python train.py --num_hidden_layers=8 --hidden_size=192 --num_attention_heads=3 --num_key_value_heads=1 --head_dim=32 --intermediate_size=384 --vocab_size=877 --hidden_act="swiglu" --norm="rmsnorm" --norm_place="pre" --norm_eps=1e-05 --positions="rope" --rope_theta=100000.0 --rope_fraction=1.0 --qk_norm=false --attn_scale=0.177 --bias="none" --tie_word_embeddings=false --parallel_block=false --init="uniform" --init_std_qkv=0.0278 --init_std_o=0.0 --init_std_up=0.0278 --init_std_down=0.0 --optimizer="muon_variant" --learning_rate=0.00596 --lr_mult_up=1.41 --lr_head=0.0074 --max_grad_norm=1.0 --warmup_steps=200 --schedule="wsd" --decay_fraction=0.767 --decay_shape="sqrt" --final_lr_fraction=0.0 --batch_tokens=32768 --max_seq_len=512 --doc_mask=true --train_tokens=175600000 --max_steps=5359 --dataset="wikipedia_en"
MLP neurons of a small language model. Each row is named by its layer, matrix (gate and up: input weights) and neuron, and shows model dimensions 0-191. Each number is 500 + 40 x the weight over its row's rms, rounded and kept within 0 to 999. Numbers have three digits each. A neuron's up and down rows have the sign that makes its largest values positive.
After each neuron's rows, "fires in" lists the words (lower case) most often at its 100 highest values on Wikipedia text that the model never trained on; "fires on" lists the tokens most often at its 100 highest values on Wikipedia text that the model never trained on.

L4.gate187:473493563499429545519508522491479500484442539469494547519502415547570475448517506537431517464440442468472533476548510482552484429471527527479555443466492583559451528515530516401554540473556491566512453501480519496549492458546517487560563474517472506518500516500468426468473506512508494509457413407522480515467445468531500467507488473485499513554467528536465521477446544467538450507515515435500533463481456505551514492495563533571552487498407512507492458445500512541452496489464502467486520477506520482466477498520413454486549505486462506504640504503465499570508426593573525418
L4.up187:506539508503399499448572532511421539578470513505521520464483402522511536487448523526488494502469510466498540465575572509533496438472500448460500501504488553448492449495523530444541562518512429448507510537489601496602451448564547430495469506531489493520460579546474543420521515531452528515537499495477519477404507422477505491553526534525503514490523497517408538514471488506517503487464544440479521514412448506468497478473520568559608508514453434491493538475474501519440484476547518460485530476493506463531442471476494500469504501491460498525541501554481550567597514527562508464
fires in: "would", "it", "album", "what", "t", "you"
fires on: "ould", "um", "t", " It", "at", "ou"

L4.gate111:586548462443555590527508456494537545433515493510456512431582518546485468464514483534507522538486516479520455469491477465505426488538518488562489598506516452436512520534512494407546528551543521596512567497540512474505546508482485496463523503485550500582487486529493556589451485529501545494494502483502463522527438469569473491452521518470463519492515449484418441419494536506534500501472458446392529556460473394502499536486537521533564457494457528455538524441572541515434462557492479501493512505516498531549535438540446535471533564551545540512493489474504529480506457500517500555
L4.up111:532545604539480575461470491506508534499536519501490520507516462560486452528477489520523500546539472531451474517492569516506425528505548512435498404491539476542508506481552441542506526567523545578530485488470478442514506460534437466449597453457481553581530507517476470527517491510474521500432476536494456494536442477528530511515529515582446475399470559562451570513520468479482521513530531470524452475535454524508465543544508445530466536506540506522477472543517446443525574546487420540563523486493500529479530534420488446543505498539472469415492467547484520549549463610517443524
fires in: "use", "formed", "of", "form", "management", "research"
fires on: "m", "e", "ur", " of"

L4.gate94:541510539430488538551536431501521390488448450479544453437403478460514504510463582460451521499504516544498476532524482523519472511457499500509455475466537533501558489546595581524459509541524481531513415450467498444485464536458502525556470525414526445505520505439471507519446495468498488512492568521472558456487510482549499508497554503543521440528531474466486493466509535560525445420478524523498496463500546482538521546477472496628507540612467490533440500440456505494516603405528514535498522442477484546496484514515492534540529532538489483488468440528542541573535545475514514514
L4.up94:544516564445409488546479502454493489581460461518541469442446559543429487420559487524519565490447528504525474541457479472546494501475468442487497477454554529495565492542522503558512539545521588479441515459456508485547522500449491469560425482509551509412553505466433547460490538522527494519445530480488501548435509452509472524453485453562456479528529430371441486510514593464543423526542499499503495491505551481483488539491496477483517487507516590457465570548416458501492511511496532476477501483481431559526460448452445520557526499492472516569539484494489508479518553497504499519
fires in: "team", "vocals", "exit", "constitutional", "voice", "additionally"
fires on: " Te", "oc", "it", "o", "le"

L4.gate310:486416510507482517475558534504508509459554488495410447462538460537526516500529564461473564540479460407433513502531452512501413514496420457520518510533487553469452466495478494500532426500529490532535521557452499523454540428524403574513514526527505568535504443613528535506518514488520562498503536464521462535458555490507506460511439459533529579532475519533550556511462490469434503543575473489470508548595474409476462530518526466499487417515510536525495516464480486489478485535503512527473537483427504472517499542528549428478484495514578587484502470582554518482542470503568508500
L4.up310:488426484513481533437535462442469492493494581496477502513514539525436464486405445489483469468496475473507425519527534570522548446516546548504509533470512529421500452535494529443532505540469492465505387491531491436533530478520492524471491460528556453471595507483481532463493513499457476504484546543534437479542519519587492499539478561533519469501540427530458499511482483576525515603505489419469477466524538602498498507581516479511484448462492516494495468500443524534508554500423506564428509540511550401602479510557531474489488559463501508469506435530515475498560553554523527513
fires in: "as", "and", "new", "every", "house", "using"
fires on: " as", " and", " New", "ver", "ouse", "ing"

L4.gate270:438536485550432550546471459424546414550491515537448529445553475481533481457514479585500578490484494446487519489503575512495468525499544500492546479417513543522440509481556522476494397556479507407501478396555470457508550502449484426559470523468479491445489557541486473453522544570569519492514564534426461575534484489528506533527514507459585497484508499464524476426581500513484486517531494484462499519435503509496480469433511440496529516521489479476448447532548457468542542486522481544510504477511471502493529452525408499514482530534552427461468500497530519519409458530475487524
L4.up270:531483487531515538463541492542485470468436445513494527501562498539518498493489548521560478581503425515452545526513581528517430521486467535502509480549439518456482564535521443518484548447474485426465538462525481484529491502486520486559541469521524513525416564349448462502500456503523463511468447535490562576509417455540452475509499455546409506529530500544510489534480475535505530582533495548528505536430518450503485525557407467468503427495424467467563418540520492511550473536462481454476494526496510495522533521599477461487475449495459440520419486502473473525523485462478470509
fires in: "being", "several", "various", "those", "completely", "very"
fires on: "ly", "ing", "al", "ely", "y", "ious"

L4.gate376:552512525506492512494479482565479527449489453548516548483484536567453434480511478425577514517547440459486509499477435538494546484504475504528486540450486478503572508558484559461494491528570566452535436524490522487519457507476437446491478485432578534487460548542449472509540521570472537515462460461489414526463563489464549478544511494541504587520514514563522439516473476492505596474514508501469546482485477430480422459483431473523548581432577499467471524471534508500547507508510506450547536516467473481562490482415452503456424495569515405528540521516483499438474554516431491501
L4.up376:502453473531492544557466443429427515499447431525481501491473473440412518461563511528547562493521543493547522539437585488499522533484586477546494531532464550543468465574485486483493516549515400530438530436540502507484530491516476482495447486529566496522416588520474545495495520452480526562575535485499538479494506488457507482512485485515523503500504508390509480492514546535435577470488537448507494447492458475491519514471492545479516508468487503600461480509473413487574482492471450449525564488502566436551450413612507456482528497526526525499510485509503491526452444522472454481
fires in: "known", "early", "fr", "open", "speed"
fires on: "own", "en", "r", "ly", "ay", "y"

L4.gate141:530466526562432489503491446485444385497453528537482445446569457466528492503527491567537514486493481491539488423522527458459497475592514534536480503481544515459494496504564438473476619554512525532501586490470542461478535541518573482484527526464504563491484475460540523472494513494546529500524488414536558565511469463508581486515497452514502586472480465502487572529501495509528483523596564462476534549483458503526534564437495531430511453525464556479391535527459481531498497477448502480478562553496501429460484506597479442506491487496514470467471520477492470485420483563514490483
L4.up141:525489520545520456581505499499520512497510494490462460577583557511463533585467462556465563466444503496594471475568521416494474474524529595483512525524470443488466522471525508503534522530463515501526522549508486520493450549491470519502550528531542531474521443499493489435493462421516561486517517451455443445419456509457490446423467510571516501513531408515437442451533567525512473552544498432549506521497541509542568529500563469479564476577511463467499512497519495500503486538528448597528457494607422505533508477468461478460533524525494503510511436492534510544484461554532517559
fires in: "most", "three", "these", "some", "across", "few"
fires on: "ost", "ree", "ro", "se", "ome", "en"

L4.gate63:479486456512494568485526488626512500514482487507487468492466494585586526504496432477531499493524540520511530488501453547493497448466453566548562456555493509533521492470559531507493483530473550500506443573517541459448459444503528519499461555469452527497509434562493456458472482491464493569550528492512450525502531561520452554568406427517476469544528549592505466490505536405536443495456462475528484482503454458511511502518504421511569536447537555411520507501479439586463550500475536532471445406516528538483501519524467503462497462534452504499457565542432520495546521532477541542
L4.up63:469521459494526467529497528467542472462562543468559565464452476498497503547475499510440559476487498501475558569576515569535461461513512542528488561599505517460451531534442570582556487561570485528476514488529515455526456547492520533535549529446490499523408531553432522414491430451469534510529520551504483512531516512502549473460489527552516517503464517574494487448450545475448493440543441539506461522450437537481477518511493446421485450469525553561490503530497521535524449601474518542565544482443517463434500510551442544520506459526531448524413500511513535445534491468483497481
fires in: "city", "population", "competition", "robot", "station", "network"
fires on: "et", "ation", "ity", "in", "b", "em"